Weights of a small transformer language model: attention and MLP in parallel.
MLP neurons of a small language model. Each row is named by its layer, matrix (up: input weights) and neuron, and shows model dimensions 240-367. Each number is 200 + 20 x the weight over its row's rms, rounded and kept within 0 to 999.
Before each neuron's rows, "fires on" lists the tokens most often at its 100 highest values on Wikipedia text that the model never trained on.

fires on: " ", "ol", "ber", "ri", "p", "el"
L4.up525,187,194,213,232,224,190,190,172,199,219,207,182,170,233,179,204,208,195,179,212,198,228,197,227,213,222,209,222,167,227,212,203,155,162,212,181,200,202,210,195,181,201,237,190,195,236,210,166,225,240,190,182,184,185,193,194,211,173,183,158,225,195,220,201,169,183,194,190,191,213,189,225,204,172,223,188,189,200,176,176,208,215,176,187,214,209,211,194,209,197,198,195,223,180,212,193,176,203,213,194,177,231,224,188,200,174,223,216,185,252,206,193,197,234,201,191,168,188,204,208,214,216,222,179,196,198,178,215

fires on: "–", "number ", "age ", "and "
L4.up977,184,216,183,191,235,243,205,192,204,199,212,168,198,204,217,225,222,219,193,169,175,178,208,197,198,213,209,172,192,231,209,190,227,205,223,198,192,191,180,182,170,220,208,222,207,182,196,231,196,217,203,181,205,186,207,221,221,176,252,149,183,215,219,173,227,183,199,216,203,203,169,217,182,233,205,192,202,160,179,222,212,229,205,201,200,211,201,191,156,199,202,213,235,213,196,229,192,197,209,228,183,177,192,180,172,211,186,202,202,188,194,215,204,159,180,206,203,207,191,174,179,209,211,193,228,193,192,191

fires on: "an", " ", "k ", "-", "pro", "is"
L4.up646,166,230,228,210,215,255,210,182,230,218,206,178,211,211,172,205,203,184,179,202,188,223,173,178,191,178,218,211,223,217,234,229,175,209,189,188,213,198,180,215,205,194,192,192,173,191,190,217,171,188,237,215,174,195,182,209,196,212,211,197,233,194,204,211,176,186,201,217,194,214,194,214,201,216,222,162,194,170,188,207,179,206,227,236,170,176,201,160,203,230,204,202,227,182,213,187,198,170,180,196,204,170,197,159,152,221,228,202,190,195,202,173,222,206,212,204,223,213,209,218,184,205,237,190,210,190,173,215

fires on: "such ", "ab", "en", "il", "5", "es "
L8.up1277,234,172,175,229,196,220,178,211,219,224,210,204,217,203,208,166,201,203,198,198,179,219,192,196,196,215,210,177,211,216,247,164,209,210,243,206,188,197,176,251,181,177,205,232,192,193,231,176,214,183,166,184,189,173,244,256,213,214,192,214,219,223,205,176,199,221,215,182,224,178,216,227,222,209,202,185,200,209,184,195,189,225,197,254,205,192,207,192,215,207,219,212,217,180,195,189,163,204,189,208,186,177,193,230,213,193,198,183,206,166,205,193,202,160,246,170,181,225,212,207,216,164,159,203,173,208,203,206

fires on: "Mar", "á", "as", "as ", "it", "– "
L11.up532,199,200,221,205,205,219,193,164,194,223,181,155,193,217,194,209,196,147,182,235,224,224,216,201,183,183,186,237,201,194,205,224,218,220,184,199,203,200,202,227,202,240,232,210,201,180,183,215,188,180,246,201,193,193,223,201,180,204,204,186,176,176,207,205,184,203,172,165,192,195,206,213,215,181,162,202,239,209,161,200,175,210,218,176,198,247,202,188,176,178,203,177,188,212,243,176,217,194,211,188,199,206,190,190,213,221,202,204,173,206,204,212,181,168,208,199,188,198,229,221,215,202,158,235,196,205,178,216

fires on: "a ", "-", "y", "n", "including ", "ly "
L4.up398,182,189,207,225,194,227,184,196,216,217,236,189,195,198,208,194,184,194,187,178,187,210,200,200,178,214,244,204,171,203,203,210,197,241,187,198,226,218,177,246,234,185,190,205,194,208,231,205,206,216,187,188,187,212,248,252,187,185,219,193,184,164,210,199,196,200,184,193,192,195,221,178,217,214,188,192,167,192,184,191,222,202,239,191,188,229,192,228,221,201,175,208,164,196,242,201,201,207,190,199,225,212,225,202,140,205,227,203,181,163,225,204,180,201,210,193,222,208,216,180,178,185,183,174,174,176,188,172

fires on: "| ", "h", "pl", "4", "gr", "Cl"
L11.up594,242,209,185,222,170,192,204,189,207,174,168,184,178,178,198,214,207,238,231,185,168,248,180,221,202,191,193,182,210,173,186,183,177,177,177,177,201,180,233,221,217,221,217,233,216,185,219,157,208,206,198,175,179,191,175,219,190,221,186,197,178,219,219,216,194,170,187,196,190,176,181,194,184,205,218,196,194,201,170,179,218,211,227,220,217,239,214,169,188,222,166,214,206,216,201,207,172,196,219,200,207,182,212,231,214,207,160,188,224,192,216,160,220,235,227,203,194,197,191,201,213,203,219,200,201,209,209,217

fires on: "it", "him", "he", "re"
L11.up485,227,189,217,217,223,158,198,201,198,151,170,193,222,180,179,169,194,167,210,195,193,202,213,192,197,184,174,234,211,180,212,185,192,210,167,187,209,212,178,220,212,216,238,261,190,190,229,207,199,198,193,246,223,225,189,214,205,188,226,154,189,218,214,251,208,179,184,221,204,180,186,209,179,176,217,208,200,175,202,178,178,179,193,185,178,180,196,209,214,184,223,208,205,193,224,200,182,221,194,217,232,223,189,212,191,201,224,194,217,178,202,168,168,208,168,225,197,194,197,243,182,228,178,162,164,195,188,220

fires on: "c", "li", "al", "his "
L11.up918,179,209,159,202,213,220,190,188,195,197,203,195,191,188,203,200,192,233,172,183,210,177,192,179,231,215,194,209,183,200,216,186,153,207,166,195,184,212,227,174,195,176,249,207,271,182,198,224,174,202,199,205,208,206,184,201,220,209,202,180,207,206,185,235,187,217,191,186,183,209,214,196,195,182,189,217,189,221,200,187,204,200,179,183,188,212,192,193,211,220,178,235,206,210,219,207,160,191,196,219,193,211,205,241,220,189,184,199,210,198,221,186,212,180,202,185,228,220,205,210,216,194,211,184,210,187,204,184

fires on: "of ", "–", "ing ", "to "
L4.up408,191,220,171,196,180,193,209,160,211,179,192,207,172,218,190,168,234,177,182,179,186,236,187,213,197,209,219,199,221,201,214,200,212,232,182,225,220,199,184,197,162,224,207,161,184,224,179,165,188,215,199,196,178,185,207,185,199,172,210,169,174,225,202,192,165,204,176,210,197,207,186,229,202,199,214,180,209,202,178,181,213,204,211,181,199,200,192,190,189,200,163,216,191,185,212,210,217,203,201,207,173,180,173,167,186,219,199,190,178,180,199,218,191,216,211,197,186,215,192,186,229,179,211,211,185,207,188,196

fires on: "ass", "att", "such ", "atr"
L4.up1236,208,211,238,167,253,178,175,194,198,203,199,201,233,240,196,194,216,227,203,224,198,186,207,180,230,214,180,216,228,191,225,185,191,196,214,218,177,193,233,213,199,227,179,201,218,213,161,164,196,203,183,216,211,220,211,239,186,203,201,161,220,209,205,200,179,196,193,214,224,200,204,194,197,169,194,203,192,224,205,177,203,222,217,225,234,197,167,206,208,195,172,213,201,217,230,178,191,197,223,238,205,190,203,177,192,193,203,170,212,212,195,166,212,203,167,210,223,212,162,189,220,193,198,221,213,206,188,207

fires on: "ad", "-", "ins", "s", "ed", "ef"
L4.up137,194,224,199,219,218,201,190,215,216,207,215,197,190,187,181,190,207,174,178,222,251,188,205,190,213,182,224,238,229,164,179,205,206,226,200,239,204,200,232,190,206,209,204,188,181,228,208,182,185,186,215,212,192,209,215,198,164,203,217,218,181,194,203,208,208,192,228,211,215,228,189,171,190,239,218,203,221,224,174,193,201,180,195,202,206,201,193,228,225,191,189,228,209,248,221,227,212,180,188,190,222,196,186,228,201,190,211,210,224,165,185,189,223,229,220,220,196,201,216,194,201,204,191,188,211,220,182,191

fires on: "of ", "; ", "ti", "in ", "an "
L4.up170,188,196,212,245,224,194,186,202,192,221,194,197,168,181,210,188,149,186,144,152,190,192,172,178,213,235,208,214,217,235,226,198,238,201,190,255,201,170,215,222,201,228,208,186,203,224,186,225,187,180,229,153,200,201,205,173,209,191,212,170,192,215,211,229,163,214,176,198,187,187,186,159,206,197,246,212,224,168,189,186,211,212,211,215,212,225,199,172,191,188,220,181,206,190,201,186,224,208,193,190,220,198,213,198,232,201,253,199,210,207,218,200,216,197,188,187,188,200,202,181,183,191,185,179,202,217,219,191

fires on: "t", "th", "of ", "thr", "or", "cl"
L8.up1290,207,213,185,217,201,187,200,193,194,174,196,219,230,172,212,242,202,199,196,205,176,176,216,163,230,191,192,189,198,194,202,187,232,202,218,187,197,189,189,240,178,192,227,190,201,220,194,192,156,179,163,208,214,205,214,223,198,192,239,181,193,211,175,221,180,187,204,183,172,162,174,189,214,228,193,203,157,205,226,171,227,226,234,225,239,217,202,172,162,186,194,215,200,216,196,187,186,247,201,215,244,193,202,200,162,194,231,174,213,234,152,179,236,229,198,206,173,212,175,197,203,224,166,203,192,226,203,202

fires on: "by ", "per", "tor ", "augh", ": ", "ed "
L4.up814,206,189,213,178,232,212,181,224,202,182,233,195,212,195,186,183,224,174,180,191,239,205,217,199,231,224,194,208,185,188,218,175,210,205,193,207,182,199,176,186,181,169,203,220,237,233,212,212,152,183,201,206,188,205,182,188,153,172,182,202,193,231,204,197,200,191,205,198,185,229,218,177,197,174,193,210,169,168,198,195,186,179,226,208,210,201,213,207,168,188,189,176,208,193,215,215,160,183,174,176,228,171,233,216,188,171,243,240,219,188,235,172,213,167,190,192,226,229,202,191,207,190,194,157,148,199,194,244

fires on: "ap", "-", ". ", "not ", "ic", ": "
L4.up1097,194,220,187,206,237,216,188,201,187,177,227,175,180,230,169,217,203,196,188,214,230,204,181,216,191,241,213,163,209,226,201,176,227,218,215,215,168,186,214,228,212,211,209,183,206,189,210,169,177,204,207,214,221,236,199,239,225,199,234,178,200,233,198,222,200,169,200,222,184,212,222,182,217,189,238,208,209,210,193,215,212,207,191,218,194,223,234,195,221,180,228,185,190,244,202,212,211,179,188,214,196,191,166,198,212,186,227,189,166,217,178,185,224,187,168,190,230,210,193,215,200,185,169,196,201,181,211,218

fires on: "the ", "ess", "ze", "and "
L11.up619,199,170,211,192,175,209,173,200,212,188,197,200,176,194,221,160,230,184,185,202,221,190,183,181,183,215,183,198,195,204,224,204,224,171,222,175,203,200,174,187,211,193,198,190,175,181,188,185,163,162,192,183,213,179,165,189,219,207,245,214,202,193,183,227,222,184,190,185,201,197,167,195,173,179,204,208,223,184,170,215,211,203,215,188,171,247,178,183,189,220,179,183,193,216,170,178,174,208,191,184,215,235,245,169,198,200,243,217,233,156,185,227,212,207,181,172,237,214,214,202,218,202,176,203,181,204,171,176

fires on: "str", "Pr", "l", "rem", "tur", "over"
L11.up89,205,196,216,183,173,198,193,222,244,187,250,176,197,209,172,237,215,207,185,241,201,183,194,209,203,176,194,230,181,209,207,205,166,214,184,240,196,180,201,196,178,206,229,216,218,187,178,192,173,167,200,201,214,182,193,212,201,180,198,208,186,210,228,171,194,213,179,192,178,233,202,201,233,217,243,166,202,199,221,193,182,177,215,204,241,185,206,166,218,213,230,199,202,201,212,199,182,204,182,202,227,152,206,229,212,209,198,187,178,153,231,190,181,196,216,219,198,203,215,205,181,201,224,187,188,193,217,229

fires on: "al", "am", "ol", "id"
L4.up404,179,216,219,215,191,203,206,225,194,215,211,182,228,193,207,206,211,259,178,169,186,145,186,210,226,197,221,184,222,202,227,193,184,198,204,185,191,172,220,191,170,217,201,215,211,184,206,211,213,207,206,202,167,194,208,202,183,198,220,201,204,218,166,173,226,187,224,222,176,213,167,180,180,203,200,200,194,203,221,209,195,195,230,183,158,207,210,212,208,190,186,219,215,184,222,231,161,213,185,228,220,220,196,217,200,165,224,198,188,191,215,179,192,205,240,189,227,220,198,156,161,215,205,183,201,233,188,196

fires on: "us", "O", "pres", "Tran", "Jos", "Pa"
L11.up907,205,191,187,223,193,153,177,217,182,190,171,198,215,223,192,201,191,205,223,170,202,204,199,197,199,219,175,224,182,180,232,183,195,215,165,162,198,185,185,169,225,235,212,194,206,220,206,202,181,187,191,214,206,270,196,222,224,190,225,226,163,163,220,176,178,188,216,217,201,156,217,180,176,202,231,192,193,172,206,203,195,185,219,201,193,185,199,193,193,179,226,193,194,210,204,230,199,189,195,217,206,186,225,222,219,178,191,165,179,198,213,190,221,145,200,218,194,190,217,192,194,237,178,229,168,194,227,169

fires on: "Cent", "mat", "t", "w", "at", "all "
L4.up717,200,196,227,203,205,190,187,211,191,216,204,200,201,209,171,187,221,213,214,226,175,220,235,202,183,209,199,213,218,206,213,184,227,215,196,206,200,217,222,222,171,212,212,185,198,207,240,232,213,164,228,205,236,203,177,239,190,182,188,185,184,223,195,188,195,176,203,208,200,210,217,188,182,179,204,183,230,165,166,163,183,215,190,173,189,219,179,198,201,172,221,188,190,216,200,222,206,238,181,214,213,162,163,256,206,201,229,209,192,204,183,193,173,208,210,186,176,215,227,190,213,213,201,207,178,193,201,182

fires on: "'", "1", "p", "el", "vil", "ic"
L8.up712,214,182,224,204,190,182,211,190,196,197,201,189,171,210,227,228,220,206,212,191,178,205,166,235,202,157,228,187,171,199,227,168,183,225,179,204,200,211,197,236,171,214,207,216,191,194,210,198,183,142,221,210,182,227,205,218,214,209,187,176,222,162,197,213,205,205,195,183,193,191,203,205,198,192,177,206,164,211,185,189,265,207,200,210,204,216,190,188,212,189,208,181,242,234,240,222,174,218,209,174,214,207,208,232,185,217,183,199,217,236,206,192,218,213,204,213,220,190,208,229,224,202,211,182,194,183,202,213

fires on: "ell", "chn", "ins", "bl", "os", "-"
L8.up1667,201,201,197,201,203,207,219,154,178,200,200,183,197,200,204,176,205,208,172,233,194,208,189,198,179,188,197,254,220,226,171,204,228,201,202,234,181,208,228,231,206,214,187,161,190,208,175,212,191,194,219,168,174,229,211,176,195,202,229,176,201,211,155,225,194,206,199,208,201,194,190,166,243,190,203,211,189,216,193,174,224,194,203,197,176,184,186,203,187,178,183,186,192,219,212,230,162,201,226,206,240,225,239,234,190,207,241,182,210,183,201,203,185,201,216,195,224,215,199,212,211,218,185,194,149,207,212,199

fires on: "sup", "iv", "eb", "York ", "Riv", "Sup"
L8.up1531,215,208,217,250,230,215,215,183,199,173,201,191,207,213,200,181,197,164,198,205,204,207,199,210,181,217,194,180,168,212,225,186,228,227,234,185,208,197,173,193,177,194,202,233,190,169,188,193,196,200,161,225,195,188,226,197,212,173,218,173,177,166,202,172,163,181,211,192,183,165,223,173,185,182,221,224,210,189,207,197,208,190,244,231,202,190,203,209,193,196,199,210,189,193,200,211,157,190,178,204,190,194,186,245,194,197,174,221,190,182,181,222,192,234,201,217,250,202,181,225,197,209,206,222,198,201,174,190

fires on: "\n\n", ". ", "("
L4.up388,190,188,203,194,207,216,202,165,161,189,160,216,156,215,183,189,200,165,186,206,212,215,183,214,231,214,176,223,208,197,186,193,186,200,178,223,188,207,256,212,186,202,214,220,180,179,192,227,200,222,201,198,221,214,208,214,195,201,251,194,172,234,211,209,189,200,240,247,169,186,233,173,197,202,177,205,232,203,203,234,248,202,186,230,198,225,194,182,182,213,191,222,188,228,195,189,197,213,156,175,196,192,228,211,203,171,211,211,210,222,171,200,201,190,208,227,211,192,206,184,229,220,178,189,218,202,183,217

fires on: "e", "a", "se", "Se", "he", "He"
L11.up1506,200,218,175,173,220,185,183,197,188,163,237,148,204,232,195,194,187,194,195,190,184,199,225,190,187,252,183,225,205,216,192,210,198,177,174,206,206,220,202,213,224,198,214,207,180,209,184,226,206,167,194,224,218,231,178,233,194,190,203,216,222,179,183,203,191,200,190,203,176,217,195,177,177,193,234,189,202,179,195,211,225,181,225,236,156,190,171,213,188,227,188,214,168,225,187,180,227,220,186,187,214,187,183,214,180,191,203,177,228,217,155,238,195,201,227,246,241,197,181,187,204,196,154,206,173,175,215,185

fires on: "si", "'", "22", "10", "]", "le"
L4.up832,203,212,204,207,188,226,222,210,215,176,188,210,183,189,207,230,216,217,189,175,171,245,204,175,208,173,218,188,200,222,217,209,175,219,173,169,192,206,182,194,223,197,228,198,174,199,177,193,190,179,235,178,217,195,196,218,239,211,177,211,204,226,202,198,195,202,216,195,189,226,252,216,166,209,226,199,164,163,219,178,255,180,186,195,232,213,178,190,199,245,211,201,211,184,231,205,204,229,207,206,204,207,196,205,191,211,229,231,208,212,205,196,184,158,199,218,184,178,169,186,195,181,217,192,214,203,192,195

fires on: "en", "ord", "ill", "fr"
L4.up1192,168,192,206,218,220,168,208,154,219,183,203,179,222,199,205,214,215,179,224,165,181,186,188,185,202,198,183,208,160,186,192,192,213,167,189,180,217,185,223,227,174,193,216,167,165,223,226,177,223,228,193,194,163,202,168,189,199,199,208,175,192,199,191,215,182,169,215,216,207,160,201,178,193,192,212,206,170,220,207,193,202,206,217,241,210,197,176,188,176,214,186,242,197,220,193,206,222,229,183,186,214,187,190,198,208,202,192,218,238,201,191,218,183,205,232,192,233,196,168,182,230,242,230,188,192,215,181,237

fires on: "e ", "ut", "-", "a", "u ", "ro"
L8.up1551,192,176,180,206,214,171,251,200,185,190,192,194,191,163,187,232,222,217,192,195,198,183,205,223,239,197,169,208,203,185,198,212,169,214,173,236,222,195,210,196,211,185,188,181,201,174,176,174,201,167,182,212,204,224,186,201,225,182,204,185,203,195,189,203,214,208,194,187,168,238,214,208,216,169,228,169,209,223,193,196,204,187,189,200,255,169,188,196,170,175,221,198,209,194,219,172,218,178,229,185,193,202,216,230,200,191,208,200,184,188,240,209,184,187,200,239,199,211,226,206,152,196,184,218,179,233,197,258

fires on: "ing ", "ers", "s", "ly ", "em", "iv"
L4.up1132,220,207,186,195,189,211,223,213,177,209,225,205,210,215,166,193,188,189,202,146,225,218,201,173,187,206,234,226,216,164,208,224,206,193,227,221,211,167,223,219,168,195,263,165,209,227,221,192,158,202,207,219,196,224,224,187,188,185,196,219,234,213,232,176,220,182,197,190,170,193,163,191,182,238,226,191,190,210,151,183,212,192,191,215,198,176,224,200,214,184,185,227,198,200,219,192,196,186,175,207,174,182,223,178,213,197,190,212,241,161,206,215,228,194,184,174,241,222,193,179,229,192,188,224,172,228,176,202

fires on: "ot", "as ", ": ", "li", "em", "e "
L4.up1679,192,153,177,197,175,247,197,229,179,186,195,213,209,195,182,172,198,210,193,154,203,228,186,185,193,206,210,189,172,205,215,202,221,223,206,210,204,227,197,214,175,184,239,208,170,166,227,182,181,177,223,227,208,167,207,234,200,241,177,222,173,144,171,203,200,200,211,215,229,174,203,227,225,184,209,199,176,201,190,228,229,185,231,232,166,195,190,177,213,231,187,229,229,185,226,203,175,223,191,226,186,193,169,217,182,198,208,179,178,190,227,179,205,191,216,216,237,186,158,177,225,195,210,197,181,170,192,234

fires on: "–", "w", "adi", "-", "ad ", "at"
L4.up1342,239,181,177,210,232,226,211,229,217,226,196,219,237,220,202,217,230,184,178,196,237,185,206,214,187,214,187,194,218,201,189,190,169,186,183,230,216,177,221,202,205,183,231,197,201,205,190,179,210,196,200,205,192,205,193,180,199,181,177,164,225,203,211,191,150,171,185,199,193,229,204,190,195,224,258,228,215,147,203,211,194,187,213,203,207,218,211,195,218,229,184,188,184,231,213,202,195,168,215,209,187,203,158,192,205,200,190,226,212,194,181,213,196,201,205,201,178,207,225,187,204,208,207,205,193,177,185,208

fires on: "a ", "D", "st", "ou", "d"
L11.up1084,206,193,182,157,254,200,205,220,246,189,234,206,238,226,181,181,214,181,166,238,181,192,181,202,182,218,188,228,203,215,192,175,197,201,166,193,183,181,202,207,173,208,196,205,185,202,225,195,168,159,223,200,208,212,221,195,210,188,214,185,215,237,237,175,184,187,199,199,189,206,207,214,192,208,175,171,198,199,197,191,238,167,191,216,155,178,216,179,157,222,196,208,183,168,197,225,198,237,209,203,200,171,208,212,173,176,175,236,214,223,219,194,239,187,220,181,198,201,194,204,205,164,219,207,203,202,237,214

fires on: "or", "well ", "I ", "-", "an", "age "
L4.up990,187,228,197,224,217,176,212,230,222,207,199,200,183,200,199,181,210,220,190,195,214,188,203,190,200,209,223,234,162,208,210,169,210,212,177,195,194,185,209,232,199,219,200,220,180,207,180,201,183,193,219,189,212,169,196,242,216,216,218,175,245,183,177,193,219,186,211,211,185,207,196,194,225,174,210,149,170,177,216,197,211,181,211,170,175,182,235,195,183,220,194,177,232,206,197,172,202,196,229,197,209,199,223,182,164,185,195,168,156,202,190,181,243,188,205,205,232,222,216,177,186,192,216,240,211,234,219,159

fires on: "to ", "'", "of ", "th", "bas"
L8.up374,219,185,196,171,213,214,229,198,168,192,189,197,195,209,186,196,190,233,213,198,190,211,191,181,186,227,198,217,204,197,240,216,194,217,247,226,209,188,207,232,206,214,181,197,202,201,220,196,182,204,170,204,221,197,200,196,211,224,211,178,200,206,206,203,210,199,227,196,199,186,185,209,227,226,193,189,187,215,204,189,200,171,181,175,185,228,218,190,188,182,222,184,184,179,224,204,195,242,171,213,203,176,183,193,234,199,226,181,229,198,170,183,210,205,197,178,205,191,210,207,222,237,198,204,182,231,215,214

fires on: "mod", "us", "M", "od", "u"
L4.up856,182,207,236,170,187,189,227,218,159,199,194,158,205,209,185,169,201,217,222,208,213,185,191,229,176,176,187,174,215,180,208,188,220,240,165,193,217,231,205,175,188,224,178,185,167,204,176,173,210,229,226,228,190,178,200,230,207,190,237,206,214,202,202,188,169,189,172,228,187,217,215,209,212,184,213,174,213,216,201,198,173,200,182,191,207,228,219,246,201,198,196,180,164,162,212,176,174,177,207,197,191,153,177,209,238,197,195,214,211,203,182,190,210,176,207,232,210,186,221,213,211,206,206,246,189,235,199,179

fires on: "or", "ol", "el", "ar", "ic", ": "
L4.up1523,232,187,213,225,190,228,216,174,236,223,194,195,182,220,174,207,176,160,166,205,222,204,198,199,197,192,214,228,190,196,190,210,231,159,222,187,228,170,214,213,200,209,234,216,216,204,227,187,196,204,216,214,180,186,191,226,206,216,187,176,224,208,179,211,159,215,176,186,209,186,188,189,211,176,181,179,207,193,217,181,209,220,190,183,207,206,194,190,220,185,215,187,218,185,224,174,200,173,200,237,202,202,228,228,195,217,185,205,231,195,230,173,209,174,205,161,197,180,194,170,228,196,197,201,189,209,198,243

fires on: "'", "of", "ot", "em", "ad", "and"
L8.up1300,189,179,213,166,227,217,193,196,198,185,226,203,206,208,194,178,235,175,187,165,213,201,200,245,187,196,206,230,177,209,235,165,207,203,221,192,225,226,217,202,192,158,216,189,200,172,169,226,196,170,209,183,195,214,231,214,224,192,165,200,173,183,208,224,211,181,173,189,227,158,170,196,186,200,242,191,178,216,187,215,230,174,217,194,199,170,199,222,204,228,222,200,206,213,189,233,172,206,169,225,205,182,177,231,214,212,197,211,220,218,193,189,200,211,226,208,213,201,171,206,217,239,206,191,216,202,222,192

fires on: " ", ". ", "to", "o ", "were ", "atr"
L4.up1195,175,178,229,199,224,172,229,206,205,217,194,184,200,230,180,220,202,256,181,205,210,180,156,203,186,195,173,193,195,203,188,171,202,239,174,214,198,157,192,199,191,188,216,227,197,200,207,178,210,190,175,190,214,217,210,219,224,196,217,197,229,175,206,195,170,200,194,179,177,211,188,203,224,216,236,202,171,245,211,196,236,206,216,228,177,191,203,229,185,202,189,196,196,191,231,210,176,234,212,183,175,183,206,189,203,222,218,162,172,233,204,179,188,216,221,175,221,228,199,164,225,195,193,214,224,191,193,218

fires on: "w", "ing", "play", "ing ", "s", "Play"
L4.up888,226,160,195,215,173,190,226,201,163,199,186,211,242,211,202,205,206,210,206,176,219,200,221,170,199,185,229,215,186,191,211,221,178,245,185,194,238,175,224,230,177,209,188,182,217,200,245,170,174,209,175,202,210,219,168,204,198,150,186,189,181,187,224,194,209,177,211,233,226,167,180,177,169,187,191,226,205,198,177,214,218,178,183,211,189,183,184,228,247,172,201,220,190,218,228,215,170,209,197,202,193,177,196,201,183,196,187,194,196,192,221,168,182,182,226,213,208,181,192,219,212,182,201,163,202,184,215,184

fires on: "I", "nor", "n", "a ", "For"
L11.up1461,194,148,180,208,201,211,217,218,238,163,206,180,200,197,186,209,204,207,191,181,161,211,204,189,188,212,172,231,208,203,219,157,177,234,185,205,221,217,225,225,185,201,182,205,189,192,224,210,184,211,208,166,198,214,188,242,206,203,210,201,193,192,181,226,195,204,215,159,145,172,207,202,193,212,218,189,183,180,222,210,190,196,204,220,208,199,184,207,191,194,177,223,244,196,234,227,207,193,181,192,241,208,210,214,199,180,212,195,188,193,214,170,190,215,188,238,236,185,156,182,170,185,214,195,177,202,221,214

fires on: "s", "ers", "ersh", "k", "ack", "ts"
L4.up620,200,179,231,163,196,221,214,179,207,217,203,190,213,217,168,229,224,188,201,197,213,174,181,192,185,174,212,203,184,189,166,165,203,205,235,202,206,223,208,182,194,164,191,225,168,228,233,219,186,177,186,216,160,225,210,197,215,179,219,236,207,188,220,204,197,174,225,225,184,181,232,204,209,191,200,193,196,177,153,198,198,235,225,250,200,171,200,200,209,245,223,209,222,204,183,246,200,189,214,205,200,213,174,191,198,187,216,182,206,206,235,216,178,201,205,228,227,213,172,161,218,213,181,245,178,216,194,174

fires on: "of ", "er ", "i ", "pp", "in ", "di "
L4.up1253,206,190,216,214,200,194,205,206,203,190,205,182,175,214,194,222,205,192,240,190,219,217,200,181,207,183,199,192,196,194,180,176,184,217,192,168,218,182,183,197,206,216,180,183,230,190,214,191,188,173,203,209,199,187,228,211,180,183,209,227,194,236,208,193,197,165,193,172,185,182,228,201,199,202,212,227,150,185,192,186,209,211,243,220,210,205,187,197,210,229,213,185,208,224,205,180,194,220,171,202,167,194,190,239,210,216,230,191,159,191,188,231,220,197,224,219,204,234,212,197,186,212,186,211,174,190,180,206

fires on: "it", "and ", "by ", "ed ", "ing ", ", "
L4.up913,196,215,181,180,204,173,181,225,191,189,245,211,202,221,187,185,226,237,166,205,202,220,210,174,206,188,209,202,165,230,247,203,184,202,235,196,213,190,173,207,188,216,202,207,207,197,218,177,171,209,212,209,197,218,160,207,207,164,201,192,206,179,196,184,210,178,209,204,240,207,198,174,184,206,213,194,201,211,183,192,206,179,174,233,220,177,195,193,234,186,163,195,245,188,210,190,183,200,178,197,215,177,197,179,187,188,185,184,221,185,193,160,182,162,222,190,204,226,194,223,191,198,182,177,200,201,218,219

fires on: "on", "of ", "or", "in", "ach", "iss"
L4.up1468,203,192,199,221,229,194,189,237,234,157,211,178,198,221,207,212,218,221,180,207,165,216,178,212,215,203,227,212,187,193,229,185,217,191,209,183,182,208,202,181,204,189,215,214,187,176,201,166,165,204,190,230,199,212,176,214,176,221,192,206,188,199,172,225,195,202,196,228,189,213,216,225,202,162,246,186,201,184,207,166,220,228,167,167,199,194,191,193,182,207,191,190,227,216,229,183,210,216,237,220,198,223,194,184,207,191,196,216,237,205,219,215,201,202,196,187,187,204,171,191,184,215,201,174,207,220,202,211

fires on: "M", " ", "dem", "ol", "sid", "comm"
L11.up1564,214,169,213,210,186,237,219,210,191,193,202,207,205,187,214,213,225,211,209,207,175,242,199,184,175,201,185,218,226,183,189,173,231,191,205,199,188,215,213,205,169,188,205,188,201,155,212,218,183,192,226,200,168,204,227,201,197,202,220,183,237,183,200,179,208,181,236,175,160,185,157,240,216,199,189,202,218,197,230,177,237,197,212,194,163,225,207,216,225,181,206,197,182,187,216,222,163,187,185,176,176,188,225,214,207,196,165,189,200,199,213,248,199,248,209,187,181,207,208,150,169,184,179,209,160,212,219,210

fires on: "of ", "in ", "won ", "fic", "man "
L4.up281,212,212,206,192,232,212,232,202,224,240,157,208,162,214,209,202,194,186,206,210,243,216,214,193,201,194,161,238,210,211,182,162,197,225,192,208,197,198,197,223,167,232,197,229,216,205,225,162,183,193,222,172,191,158,207,198,217,181,195,193,183,207,233,213,211,176,207,173,183,204,188,179,177,189,202,243,171,175,204,231,178,183,187,209,199,226,188,198,186,196,157,176,186,197,212,195,178,210,197,189,226,241,190,203,217,177,211,215,209,216,204,220,193,173,206,224,180,215,192,222,175,217,210,210,193,217,186,217